Weights of a small GPT-style language model, trained from scratch on English Wikipedia.
Size: 20 layers, width 576, MLP 2304 tanh GELU, vocabulary 32000.
MLP neurons of a small language model. Each row is named by its layer, matrix (up: input weights) and neuron, and shows model dimensions 352-479. Each number is 128 + 24 x the weight over its row's rms, rounded and kept within 0 to 255.
Before each neuron's rows, "fires after" lists the tokens most often just before its 100 highest values on Wikipedia text that the model never trained on. A number after a token or word is its count.

fires after: " the" 46, " \"" 9
L11.up2070 [125 145 137 128 136 136 147 173 117 116 117 164 131 121 117  93 124 110 149 116 180 156 112  98 115  76 117 134  97 152 147 123 113 150 110 112 105 109 126 127 116 140 155  82 139 153 131 162 147 138 138  98 134 118 161 141 133 142 113  70 103 156 104  80 139 107 117 117  98 122 127 126 122 119 124 150  99 148 100 123 136 120 166 107  96 107 121  92  92 152 107 104 144 146 128 145 127 156  95 144 126 144 144 124 144 119 126 112 168 106 118 101 162 128 128 153 156 142 145 105 160 119 137 140 180 119 163 153]

fires after: " |" 45, " 6" 6, ":" 4, " JPN" 4
L16.up2207 [128 130 207 139 110 122 105  99 129  89 124 155 137 107 143 125 150  97 142 120 113 148 122 116 159 103 120 127 132 112 134 174 117 159  81 112 120  96 107 118 142 146 127 126 119 147 119 159 128  98 144 105 169 119  87 145 128 131  94 133 151 131  99  97 105 122  95  85 117 145  82 131 133 127 119 120 110 151 112 103 120 158  93  99 128 133 148 121 167 106 112 136 170 110 130  60 135 143 129 157  98 137 122 102 142 146 147 129 107 109 116 129 137 137 123 115 129 132 114 124  61 136 112 129 131 121 141 143]

fires after: " |" 58
L11.up515 [120 115 139  81 106  92 130 129 141 116 138 119 156 147 164 133 121 143 132 116 127  99  82 139 126 168 108 139 146 117 145 139 154 101 133 139 123 138 157 103 111 166 118 144  96 116 145 150  40 100  86 128 126 135 132 156 107  96 127 174 106 167 127 137 128 103 143 112 135 125 157 138 115 127 107  95 113 120 136 155 187 124 111 140 115 123 133  96 106 130 126 145 158 135  94 128 159 115 121 145 128 178 131 123 141 100 113 146 131 136 155 143  85 177 112 116 129 120 148 107 145 179 103 125 153 108 161 110]

fires after: "---|---|---|---|" 46, " |" 46, "|---|---|---|" 5
L11.up2143 [115 106 138 113 104  96 127 120 138 100 194 119 123 120 112 125  91 119 125 133 107 178 102 159 112  61 120 168 111 122 144  96 141 135 131 148 142 132  98 118 175 112 133 119 140 150 116 123 143 143  75 105 133 124 160 113 109 146 142 131 131 136 132 102 126 155 117 157  96 134 151 118 115 136 170 149 129 151 111 104 120 139 113  98 156 144  94 133 120  87 143 108 119 137  89 149 143 161  98 106 155 145 112  95 155 124 103  97 167 135 140 139 181 129  93 147 113 173 108 109 112 114 143 126 119 127 145 118]

fires after: " |" 49, ";" 9, " " 8, " 0" 5, " —" 4
L11.up330 [129 132 135  86  93 127  99 117 122 117 150 142  98 155 165 139  47 145 121 116 133  91 100 146 139 159  92  79 108 123 145  88  81 154 106 149 163 123 148 143 133 127  98 129  80 152 109 147 151  87 140 145 100 129 139  93 108 121 113  94  70 104 110 122  84 123 160 168 143 175 224 119 105 106  91 153 118 138  84 179 149 127 126 131 135 101 107 116 131 139 133 129 131 158 150 126 154 117 112 131 131 133 149 165 134 160  99  88 124 148 132 110 197 150 121 126 124 102  94 138 169 126 139 146 147 153 155  68]

fires after: " |" 53, ";" 17
L16.up412 [134 117 150 176 110 176 134 106 146  95 166 140 117 110 104 136 141 149 147 144 124 131 132  92 158 150  94 100 151 134 127 112 119 135 103 111 112 128 182 138 133 136 125 102  97 123 140 131 127 113 149 117 130 127 153 139 111 110 125 134 188 101  92 107 141 141 123 142 104 138 134 113 133 133 178  93  99 140 111 134 128  80 116 120 126 103  87  90 164 113 142 135 115 146 122 100 154 101 110 127 109 123 136 143 132 118 113 156 134 145 108 135 126  86 149 124  85 170 134 153  85 152  99 132 136 143 135 119]

fires after: "\n" 46, " Moscow" 7, " place" 6
L16.up1864 [ 95 140 161 137  98 111 139 111 119 136 102 124 158 162 113 155  96 125 117 173 141 155 126 132 104 147 129 102  88 104 128 140 100 142 127  90 141 105 112 118 114 144 118 111 149 114 115 114 153 125 122 118 109 164 109 144 129 104 142 163 135 136 120 114 174 117 110 142 163 118 119 143 141 144 130 130 154 127 100  94 100 114 111 146 107 149 137 120 107 147 117 132 123 152 156 118  95 130  97 144 146 126 105 153 110 119 135  99 142 124 132 172 121 155 110 127 111 128  89 144 120  99 121  93 138 148 145 136]

fires after: " |" 51, ";" 14, ":" 4
L16.up792 [153 127 145 151 175 137 147 190 149 103  69 162 136 104  91 139  99 120 154 137 133  67 184 170 128 160 138 123 124  99 120 159 103 170 128 121 111 160 116 155 137 121 103 119 129 117 118 116 138 123 179 127 135 164 227 136 126  88 119 142 139 160 152 106 188 154 140 120 140 143 149 105 189 103 139  96 112 108 137 129 116 102 101 145 118 144 123 170 122 136 111 133 177 132 113 138 120  98 138 141 116 130 159 158 123 154  97 142 132 103 170 146 121 184 159 128 101 109 139 158 122 125 131 126 163 149 133 112]

fires after: " the" 38, " a" 11, " States" 4
L11.up1431 [132 140 169  71 175 109  79 111  94 139 143 117 144 130 145 135  83 196 173 141 143 142 130 157 136  94 169 154 131 111  98 123  85 145  63 105 112 134 153 131 155 136 114 141 180 144 125 113 154 105 116 131 132 147 134 174 161  99 150 136 146 125 173 125 129 110 125 103 130 130 143 111  52 127 152 126 142 127 176 107 134  93 147  83 112 112 104 160 113 107 150 129 192 129 145 145  80 128 121 110 129 142 119 102 151 193 120 128 161 142 117 140 129 109 126 137 164 157 130 139 151 121 178  81 136 173 145 150]

fires after: " |" 57, " the" 4
L11.up2118 [ 93 111 161 125 149 159 142 134 100  95 118  85 187 166 130 135 166 183 163 150  93 108 153 147 112 121 144 158 142 125  94 137 124 121 158 146 148 173  88 100 107 132 129 136 129 132 127 118 127  72 144 140 105 184 142 160 165 168 112 161 165 111 120  89 100 106 101 124 130 102 142 134 141 123 109 149 122 158  99 163 136 120 161 146 116 126 122 138  84 111 101 107 108 159  94 126  88 123 166 140 126 104 158 128 127 157 131 134 113 147 152 154  85 125 113 115 127 117  76 163 114 129 127 135  93  87 153 134]

fires after: " |" 79, ":" 9
L16.up575 [109 101 106 160 142 116 154 132 119 140 110  91 127 166 104 139 147 132 140 125 115  93 159 134 145 151 167 132 149 142 143 109 112 126 121 140 116 118 105 130 124 133 115 124 144 155 130 141  69 158 174 136  99 167 118 113 126 145 102 145 174 114 112 145 123 144 119  71 105  89 167 110 156 103 106 141 139 212 136 125 174 116 113 127 133 177  89 154 130 101 126 143  90 167 118 115 138  89 136 146 127 146  87  95 162 146  86 144 138 139 125 136  98 119 149  89 143 113 138 145  92 173 128 120 127 167 124 135]

fires after: "\n" 61, " |" 12, ";" 4
L16.up180 [133 125 135 107  99  87 140 159 109 155 158 166 178 131 119 113 139 162 141 129 133 148  97 162 168 153 117 139 172  74 106 136 116 147  76 143 134 165 143 159 129 149 116 109 153 138 110 152 132 100 121 136 109 117 148 142 114 138 147 144 151 133 100 133 113 145 149 171 145 131 147 135  86 139 139  98  76 119 131 126 123 124 125 145 118 117 161 137 170 135 154 124 117 139 145 132 127 128 117 146 149  71 163 134 167 105 139 150 112  81 134 149 138 139 124 151 116 138 113 133 159  59 129 159 137 124  93 126]

fires after: " |" 60, ";" 6, "|" 5
L16.up393 [103 116 192 130 111 153 162 117  70 130  89 124 143 128 153 146  95 166 125  89 147 143  91 130 154 125 114 134 139 106 143 123 106  99 142 116 155 127 102 123 115 107 114 133 122  90 113 116 170 102 148 144 143 158  84  92 138  95 132 123 125 148 142 106 134 100 174 162 112 152 133 167 124  91 137 115 115  92 122 147 114 101 136 151 134 107 138 120 155 137 110 156 137 114 171  97 119 160 135 119 158 135 102 157 167 102 107 146  83 108  96 122 122 110 132 160 126  75 125 117 130 153 155 140 160 159 128 131]

fires after: " in" 30, " the" 25
L11.up226 [ 99 166 167 117 140  98 149 141 108 142 180 150 201 138 148  97 163  99  92 111 171 167 140 127 124 147 153 140 129 120 149 152 133  65 163 104 158 142 131 165 110  78 148 184 149 168  97 150 106 132 120 124 143 104 154 158 142 133 107 105  98 131 136 162 130 130 119 138 147  96 135 124 130 138 112  96 140 123 148 149 106 159 120 103 118 108 113 114 118 159 151 149 132 163 133 155 119 125 127 140 150 150 146 103  95 102 156 108 108  90 124 127 139 140 106 131 126 181 120 140 132 133 145 127 120 146 124 140]

fires after: "\n" 32, " " 19, ")" 6, " No" 4
L11.up768 [ 87 117 167 141 107 120 104 147 133 118 198 140 166 131 124 125 109 125 122 168 139 141 132 114 112  90 137 112 147 130 126 122 123 168  99 142 146 116 109 139 157 124 101 126 195 133 151  94 138 151 139 145 125 115 113 139  99 125 159 110 166 145 130 133 147 104 150 136 147 118 148 120 106 133 138 120 163 144 141 133 157 100 133 127  93 124  94 103 134 148 167 110 100 122 108 104 118 113 105  97 153 136 131 112 132  82 136 122 115 112 167 113 130 108 138 127 121 122 151 116  95 154 112 119 123 156 147 158]

fires after: " |" 57, ":" 10
L16.up61 [ 79 135 200 146 103 133 155 119 133 139  80 137 158 115 120 128 158 129 120 138 141 122 120  80  81 162 125 121 128 145 144 176 129 144  88 119 152  94 111 138  73 130 106 103 123 109 156 159  94  69 116 141 128 119 107 116 151  99 112 108 144 141 158 115 126 123 131 131 129 174 108 124 128 109  74 137  99 138 148 133 172 151 136 134 124 138 100 156 170 109 113 148 163  85 146  99 122  84 102 129 152 125 132 145 132 146 147 128 106 133  71 102 120 140 106 114 106 133 116 129  82 145 138 119 144 155 115 125]

fires after: " |" 55, "|" 26, ":" 4
L16.up1726 [128 128 184 115 149 117 134 136 126 148 114 126  91 145  98 141 158 133 136  85 148 160 114 131 102 110 171 157 144 130 158 105  91 106  80 116 112 137 147 129 136 128 107  89 144 106 131 127 121 126 141 158 125 143 118 100  81 172 130  77 176 150 129  92 128 147 142 145 159 129 171 134 177 132 103 134 162 116 137 123 115 117 153  74 146 101  93 106 114 103 125 135 156  86 115 117 149 100 113 138  94 135 149 132 118 113 129 135  84 154 102 110 127 115  78 124 114 124 128 154 114 112 141 144 103 140  90 132]

fires after: " |" 48, "|" 6, "," 4
L16.up2191 [144 124 135  91 112  94 152 100 128 156 137 102 126 136  79 120  92 143 169 136 134 171 118 149 198 110 114 146 184 160 132 167  74 141 136 135 130 124 105 139 134 146 144 106 135 129 113 150 120 163 148 137 146 110 125  93 105 126 190 121 181 117 103 127 138 141 140 129 129 101  99 114 166 181 171 143 124 158 155 127 143 134 109 152 110 129 161 164  78 143 111 110 166 158 146 160 130 128 120 126  66 121  92 151 115 129 115  97 113 152 118 122 145 138 120 125 125 138 140 141 123 141  89 126 105 155  89 172]

fires after: " |" 26, " on" 16, ":" 5, "born" 5
L11.up1253 [128 131 161 109 134  70 162 183  94 134 110 131  79 127  96 122 118 128 121  78 144 141 124 122 148 138 119  88  77 152 145 124 151 124 134 163 101 147 102 119 130 140 104 139 130 115 121 148 130 157 100  82 115 101 151  99 131 126 136 118 136 117 151 143 149 149 119 142 103 123 197  81 152 129 127 115 181 139 103 149 129 139  95  95 148 111 104 155 146 150 137 154 136 133 100  97 122 137 107 108 111 176 136 168  95 134 180 111 116 130 114 137  87 139  76 104 129 114 102 110 132  80 139 113 105 154  93 125]

fires after: " |" 66, "|" 4
L11.up1660 [129  98 127  94 138 109 113 136 185 139 108 122 153 108 149 100 144 157 131 154 117 126 103 111 140 136 161 117  94 159 177  92  91 117 110 131 100 125 118 136 114 117  82 138 167 124 100 144 167 100 148 143 109 118 177 116 138 162 137  98  72 160 146 158 128 152 156 113  97 119 148  97 115 170 123 120  87 146 147 124 157 131  92 125 123 133 157 135 118 121 143 128 139 151 169 133 126  91  95  66  79 154 126 121 106 119 172 139 124 145 117 122 101  78 173 124 119 113 148 157 155 168 150 145 161 126 138 146]

fires after: " |" 42, "." 7, " population" 4, " –" 4
L16.up1140 [137 122 201 156 149 171 135 145 133 161 127 147 172 118 167 131 132 159 113 120 128 153  80  94 133 121 105 102 144 132 182 187 108  82 132 120 128 131 124 148 130 154 131  91 112 101 123 124 104 140 158 156  97 109 124 111 141 180 141 132 167 125 109 122 170 149 144  67 130 124 140 128 116 120 116 128 171 163 143 107 128 120 104 115  94 159 137 137  92 133 116 141 146 113 103 110 125 109 114 123 125 128 124 111 130 168 131  98 109 107 141  64 136 130 111 147 100 119 123 106 135 122 128 100 149 178 146 171]

fires after: "|" 28, "-" 16, " 2" 12, " |" 4
L11.up910 [133 138 130 144 119 102 157 176 114 148 104 130 140 126 129  95 104 136  77 138 158 129 179  88 117 141 137 166 125 173 114 173 136 126 108 145 119 121 153 116 140 147 121 145 115 104 181 140 137 153 155 157 113 133 167 146 118  85 153 101 124 122 167 134 101 140 129 155  96 121 104 103 143 115 128 119  77 105 144 142 112 110 122 133 119 106 129 125 129  80 127 145 103  95 153 146 178 103 124 125 120 151 113 156 111 117 170 119 152 139  91 136 139 160 167 142 139 151 126 111 161 125 105 130 141 142  54 160]

fires after: " |" 46, " (" 5, " (7" 4
L11.up2201 [123 158 103 137 134 116 143 146 117 143 195 160 105  98 133 102 115 118 128 120 116 139 131 135 119 137 120 163  99 110 117 130 140 159 102  85 173 108 220 125 132 168 123  68 113  67 122  99 154  86  92 118 154  81 107 153 105 136 138 113 118 191 127 140 141 133 159 156 131 123 134 142 104 112  95 133 112 100 179 118  93 132 139 129 124 140 139 141 146 157 109 143  72 117 141 128 121 124 146 124 124 131 142 146  88 163  92 138 140 141 144  90  92 144 150 134 128 173 100  83 140  92 103 113 166 137 126 148]

fires after: " |" 36, ";" 21, "," 4
L16.up16 [152 160 105  81 135 112 169 114 139 104 119 131 174 116 115  90 137 144  81 159 133 164 102 152 125 162 128 109 136 108 148 132 130 150  76 113  99 116 200 111 117 102 145 123 138 117 124 138 131 178 138 121 153 115 146  86  98 143 130 146 102 108  80 127  75  84 161 126 118 164 129 147 176 126 112 153 131 114 181 111 125  99 115 111 116 152 148  67 119 132 124 118 112 115 171 121 146 140 124 135 131 157 140 118 131 117 109 148  94 116 108 162 165 128 160 131 146 123 116  96 110 118 138 137 140 123 149 149]

fires after: " |" 38, ":" 8, " were" 6, " $" 5, " of" 4, " was" 4
L16.up1368 [111 102 110 113 133 117  64 135  49 138 146  94 131 144 100 121 143 125 123  78 156  87 162 117 125 115 119 133 100 163 111 122 156 154 125 156 132 148 110 130 113 145 135 131 116 147 133 136 139 113 107 104 151 161 128 116 101 135 129 105  94 128 156 144 172 125 100 153 103 104 140 101 102 139 100 112 125 155 153 117 182 165 157 114 127 116 127 147 119 113 143  93 107 104 153 171 153 143 127 156 151 138 132 115 180 135 121 170 129 136 130 102 127 100 133 207  92 133 157 132 135 168 157  98 120  95 121 155]

fires after: " |" 38, ";" 8, " from" 4, " the" 4
L16.up1745 [141 154 128 101 127 122 124 162 122  85 132 106 180 167 160 121 139 109 132 143 130 154  79  90 124 167 116  99 105 106 146  95  95 106 160  91 122 110 119  94 141 105  97 136 126 132 117 151 125  69 157 133 140  96 150 181 141 148 131 145  97  83 140 130 192 141 122 150 169 102  91 128 145 128 132 121 174 116 140 133 194 137  96  93 164 113 132 104 102 168 102 157 140 116 149 138 129 140 153 125 141 191 129  59 128  87 126 110 104 170 127 141 105 132  90 114  94 169 105 112  98 171 171 102 145 121  94 119]

fires after: " |" 50, "," 5, ")" 4, " a" 4
L16.up297 [130 117 134 140 187 157  91 129 113 119 127 107 115 136 119 136 136 101 123 130 127 148 146 120 157 156 114 149 129 144 114 179 157 124 143 139 141 153 125 128 135 139 151 118 126 134 134 111 149 121  99 148  67 108 110 155 143 126 101 129 102 110 139 151 123 118 130 146 108 115 104 114 173 145 141 152  90 176 131 119 104 128 100 129 113 135 117 155 114 146 100 118 122 133 137 129 132 120 118 132 161 110 145 114 149 120 151 128 135 140 132 128 139 105 140 113 124 102 127 127 128 144 120 122 109 101  83 126]

fires after: ")" 28, " the" 15, " " 5, "|" 5, " during" 4
L16.up1360 [114 102 140 148 124 143 134 136 138 142 132 139 126 128 159 130  96 106 124 142 118  84 114  83 150  89 144 106 122 117 150 110 135 154 127 168 105 111 131 146  97 181  97 127 138 146 150 102 143 107 138 174  99 153 124 158 163 134 119 119 126 117 139 130  93 124 145 156 118 153 103 118 134 125 121 124  70 135 106 170 146 166 144 134 205  85 172 100  94 131 118 118 179 125 149 108 117 137 167 140 105 169  97 190  77 135 116 145 143  92 101  96  78  82 135 166 132 119 128 122 152 113 122 130 147 171 152 117]

fires after: " |" 35, ":" 14, " 1" 7
L16.up1989 [125 135 186 171 119 103 145 126 139 144 116 149 101 113 155 159 130 120 146  79 141 121  88 124 166 145 157  78  86 120 162 105 152 103 113 123 128 101 106 109 121 132 111 118  90 126 107 132 114 130  76 110  95 152 123  82 150 145 119 122 137  89 164 105 134 156 119 153  72 101 127 107 124 101 115 135 136 113 164 115 139 127 121 130 123 145 101 147 148 130  70  82  94 117 117 182  93 118 177 133  93 129 116 154 130 107 116 136 117 168 125 122  97 129 107 132  54 148 127 140 142 114 144 125 125  94 128 148]

fires after: " on" 29, " |" 24, " On" 12, "On" 5, " (" 4
L11.up1249 [132 130 112 138 130 125  80 131 144 156 138 107 161  89 119 141 147 162 120 123 123 117 109 190 163 144 141 120 161 102 156 162 138  90  99 138 157 152 100 177 126 111 128 100 115 108 186 162 145 115  86 122 120 112 120 131 144 120 134  92 152 143 126  90 125 143 130 139  96 143 145 105 127 108 116 135 152  88 118 156 151 177 134  96 130  93 152  93 130 147  80 147 143 125 114 155 120 112 153 137 132 111 125 110  76 149 168 122 139 129 153 152  87 160 125 181 135 121 112 130 139  94 109 109  85 112 109  95]

fires after: " |" 27, ";" 12, "|" 7, " –" 7, " Democratic" 4
L16.up761 [146 113 106 154 121  87 125 120 123 111 120 103 116  92 147 171 113 116 136 105 222 112 130 154 121 170 125 112 166 141 146 100 113 113 144 109 117 137 157 106 125 156 157  97 165 133 134 122 131 100 111 109 141 143 112 179 125 149 144 150 146 152 122 178 142 153 143 149  92 133 146 124 140 139 118 112 169 112 106 147  90 169 148 112 107 147 148 138 119  77 139 171 139  90 160 165 111 135 115 122 144  98 160 127 133  95 148  77 123 120 124 144  76 161 114 110 114 126 146 165 131 138 129 137 101 188 115 126]

fires after: " |" 54, ";" 14
L16.up193 [153 115  74 155 137 114 134  93 116 123 138 150 117 109 119 105 139 109 174 129 110 132 113 138 149 136 109 162  88 145 141 109 135  96 128 141 124  76  89 117 185 142 159 115  98 113 129 139  92 121 116  84 104 138 133 123 119 119 197 161 155 155 107  95 137 122 104 115 145 136 144 143 131 102 131 131 143 143 123 130  53 124 134 172 162 135 109 140 134 126 105  87 110 107 134 140 136 131  93 172 114 141 116 117 142 132 117 151 125 159 117  89 150 128 118 142 107  97 122 134 108 104 119  84 130 138 165 136]

fires after: " |" 51, " " 9
L11.up830 [133 161 158 153 103 112 117 117 135 145 177 154  85 162 160 169 139 114 114  82 119 153 153 112 171 141 124 155 106 114 114 151 133 132  93 127 135 104  90 132 181 133  69  98 143 121  98  93 141 139 143 115 128 154 126 168 149 110 108 119 128 113  97 172 156 109 172 133 164  82 105 128 175 131 201 120 122  99 114 109 103 114 135 123 143 111  99 135 144 144 162 122 138 161 167  98 147 122 128  93 150 100 141 120 138 115 162 149 147 112 173 141 168  83 128 121 162 160 149 127 165 129 138 105 160 104  86 118]

fires after: " " 55, " 2" 5
L11.up752 [152  98 147 153 101 135 142 166 177 144 111 147 112 178 120 131 137 121 141  92 115 172 114 137 124 135 139 141 133 139  93 101 116 124 119 130 132 148  81 137  88 159 165 124 100  79 114 174  67 133 127 139  51 119 125 101 141 132 144 122 106 131  62 118 139  92 138 124 151 113 141 115 140  90 105  83 131 136 121  82 101 112 170  87  92 119 121  92 140 109 141 114 132 100 113  86 130 128 161 159 130 124 122 111 133 148 112 136 103 132 151 134 141 108 162 145 107 128 138 108 116 166 171 141 134 135 121  74]

fires after: " |" 74
L16.up1963 [122 110 173 106 128 141 131 118 146 137 115 108 132 126 121 131 147 150 149 145 120 148 105 125  98 149 205 154 161 133 116 118 128 122 151 195 157 147 100 102 118 123 109  82 137 114 118 118 108 121 151 156 110  94 123 129 111 123 142 175 144 114 101  95 145 138 151 148  63 120 155 148 134 114 126  96 131 140 106  76 100 141 135 133 132 159 143 156 133 118 117 112 174 137 168 119 112 109 110 134 104  95 165 133 147 162 137  97 128  83 126 148 110 115 100 137 109 123 159 136 173 152 138 111 133 152 102 137]

fires after: " |" 46, " —" 4
L16.up198 [159 173 152 138 101 161 105 135 125 142 119 112 145 131 115 131 131 127 131 135 100  98 130 128  77 147 148 174 117 142 127 112 116 138 111 121 129 125 146 139 154 114 176 123 145 150 139 145 121 141 134 106 177 173 134 119 131 111 157 108 111 114  88  69 105 107 118 114 145 136 159 115 129 128 149 123 132 134  75 103 119  90 112 109 132 124 133 125 128 135 109 119 156  97 132 105 138 111 100 112  99 133 135 119 136  94 140  89 117 109 115 139 114 165 130 160 180 135  84 161  96  86 119 186 153 105 140 139]

fires after: " the" 60
L11.up266 [140 132 122 129 140  97 104 133 136 135 168 116 128 163 166 173 138 120  80  95 127 128 137 134 100 124 136 119 125  98 116  99 117 119 112 138 101 150 125 140 184  90 151 124 145 127 127 107 113 145 141 120  82 142 125 129 125 140  81 108 159 142 152 138 124 136 136  78 148  84 122 123 107 162 118 155  98 123 118 145 132 142 127 164 151 150 132 112 121 139 142 100  91 113 134 141 155 104 126 135 138 185 101 158 109 116 123 146 144 131 113 128 151 156 149 116 132  65 127 141 151  93 176 126 128 124 165 143]

fires after: " |" 49, "|" 16, ";" 9, " 2" 4
L16.up1566 [110 108 103 122 107 170 121 127 123 123 131 113 137 136 141 181 143 140 101 100 128  94 139 119 138 132 132 107 110 133 138 130 147 140 129 142 154  85  83 145 118 151 151 100  67 166 102 141 138 127 137 140 118 111  99 163 112 100 119 138 153 156 119 110 107 119 113 161 117 143 166 122 148 147 141 129  98 174 108  98  93 155 140 142 157 116 136 121  89 112 112 167 125 114 151 140 158 157 136 113 153 127 125 126 152 135  88 140 106  98 136 151 163  93 165 172 135 110 139 130 171  56 140  94  89 152 189 131]

fires after: " |" 53
L16.up1020 [121  96 177 140 136 149 133 109 143 122 118 112 132 117 159 100 118 147  81 163 119  85 126 130 112  93 147 140 154  93 107 138 121 114 140 113 114 142 124 116  96  77 158 148 151 130 131 109 162  93 129 136 123 141 137  94 151 127 119 116 118 159 115  83 105 155 144 109  92  87 120 117 161 104 128 139 117 155 128 167 115 139 118 107 119 127 140 136 164 121 129  69 164 124 132 155  80  92 143 154 154 100 134 132 145 158 144 113 109 139 102 125  87 163  98 167 126 142 129 129 133 108 133  97 164 107 140 108]

fires after: " |" 56, " 6" 7, " 48" 4
L16.up293 [137  78 113 137 124  84 116 137 153 165 122 145 137 196 119 146 122 114 140 146 120 109 151 126 146 139 123 108 105 124 126 174 157 185 138 104 133 139 118 119 157  95 137 173 113  95 133  95  86 111 123 119 139 118 126 152 104 166 143 136 153 101 127  99 116 118 101 114 149 133 114  94 147 136 108 154 122 140 130 120 108 145 117 141 117 139 123 166 123  98 154  98 125  87 109 146 126  95 139 120 111 173 116 120 175 135  82 129 117 146 129  95 107 152 134 135  95 103 141  90 135 129 152 161 144 137  92 157]

fires after: " |" 35, "|" 14, " (" 13
L11.up1835 [134 112  91 128 137 119 151 149 146 147 130 114 134  96 130 118 141 136 137 107 152 162 128 100 135 146 133 125 126 104 165  89  94 144 160 137 133 139  99 131 129 143 125 149 128 128 148 155 151 124 140 117 116 140 129  74 115 103 131 119 117 155 140 162  76 140 106 144 100 138 125 111 148 115 100 114 141 162  89 116 124 120 153  93 148 101 146 136  79 137 124 129 124 176 136 132  95 130 132 157 121 149 141 116 132 127 106 135 106 124 121 115 127 157 126 125 128 154 130 127  85 110 142 115  89 127 107 183]

fires after: " |" 43, " more" 6, ":" 5, " and" 4, " of" 4
L16.up1907 [105 123 134 137 146 117 156 130 135 169 165 143 123 136  93 112 147 147 164 127 110 113 147 140 133  79 137  88 169 126 141 131 161 135 147 172 126 155 124 158 140 108 120 120 125 147 137 144 123  87 122  98 129 104 127 126 145 126 193 125 124 121 134  96 137 104  87 143 128 148 160 106 111 107 119  82 125 149 138  92 130  81 126 119 153 170 152 123 120 150 118  89 126 113 121 147  82 152 144 160 169 117 145 127 163 170 131 137  83  95 105  67 143 128 153  79 104 149 137 121  98 180 126 139 126 154 117 126]

fires after: " |" 70, ":" 6
L16.up1269 [106 119 170 115 118 142 117 163 112 139 117 178 123 129 109 189 131 117  92 135 113 113 161  95 106  98 131 110 146 145 110 111 109 169 150  99 131 131  88 139 147 124 112  97 116 117 124 135 114 113 131  42 112 141 161 157 153 114 135 131 126 110 128  98 110 144  53 111 107 104 115 105 154 109 126 142 173 135 148 106 111 122  95 138 154 143 142 117 110 101  66 121 114  98 128 144 107 116 127 140 122 149 143 139 120 132 132 135  84 150 113 140  74 126 109 109 137 114 113  99  65 124  89 142  97 100 106 144]

fires after: " |" 42, ":" 8, " were" 4, " Small" 4
L16.up619 [131  88 118 125 124 147 150 111 145 118 121 139 200 114 123 134 139 126 120 125 137 183 121 150 133 139 111 117 157 107 117  88 139 137 122 150 109 166 116 117 126  95 124 114 113 118 150 158 131 145  91 118 155 105  90  81 104 157  91  95 105 112 109 191 112 112 114 136 129 143 131 136 149 149 137 141  94 140 175 116 143 107 117 110 106 119 182 139  81 132 146 139 139  40 128 160 115 108 175 102 126 143 113 162 168  94 132 125 135  77 107 107 164 139 150 108 139 134 126 131  78 133 162 142 162 144  98  77]

fires after: " on" 24, " the" 21, "born" 7, " was" 4, "," 4
L11.up1802 [118 116 153  99 133  89 115 132 102 137 161 139 127 161 126 131  87 104 131 157 145 167  98 139 112 131 159 103 100  65 106 108 117  82  96 141 132 100 183 116 134 147 169 127 110 158 142 156 137 153 156 121 103 139 112 102 125 160 108 108 135 135 146 142 155 132 125 141 132 144 182 108 134 154 125 103 137 110  72 153 186 116 129 122 131 123 132 106 114 187 143 144 155 152 132 126 173 175 124 136 135 156 144 141 120  84 114 127 127 119 121 159 111 144  97  94 111  93 105 110 139 124 146 142 131 165  82 132]

fires after: " the" 22, " in" 14, " of" 8, " during" 8, " During" 6
L16.up1895 [125 152 183 148 188 107 134 161 112 133 147  73  99 133 127 132 105 106 119 111 121 125 163 115 101 126 131 115 114 100 118  91 118 165 113 140 150 118 108  71  81 144 129 142 109 187 170 150 158 143 136 157 140 102  84 170 122 118 113  92 149 149 139 156 144 135 157 116 107 139 119 128 161 120 192 167 120 110 132 129 137 115 161 156 139  84 129 131 138 121 139 128 131  99 122 143 115 118 146 140 149 162 120 136 105 134 126  73 137 122 114  92 124 107 144 128 108  94 148  95 101 130 144 152 104 164 144 154]

fires after: " |" 29, "." 15, "|" 14, " C" 5, "," 4
L16.up740 [118 115 127 115 111 107 138 154 103 122 142  80 148  71  91  88 114 169 133 139 108 177 109  90 131 134 114 113 124 125 152 107 119  86 126 104 136 147 120  99 114 175 101 113 121 125 116 109  94 119 164 133 146 135 105  92 122 100 124 155  87 135 112 121 100 141 123 110 104 109 186 121  95 131 146 124 120 114 148 118 145 131 150 122 149 111 181 129 145 123 116 118 112 148 116 149 120 129 174 103 122 133 136  92 120 113 143 130 145 141 123 143 143 128 127 148 144 169 152 157 133 113 136 121 116 136 125 165]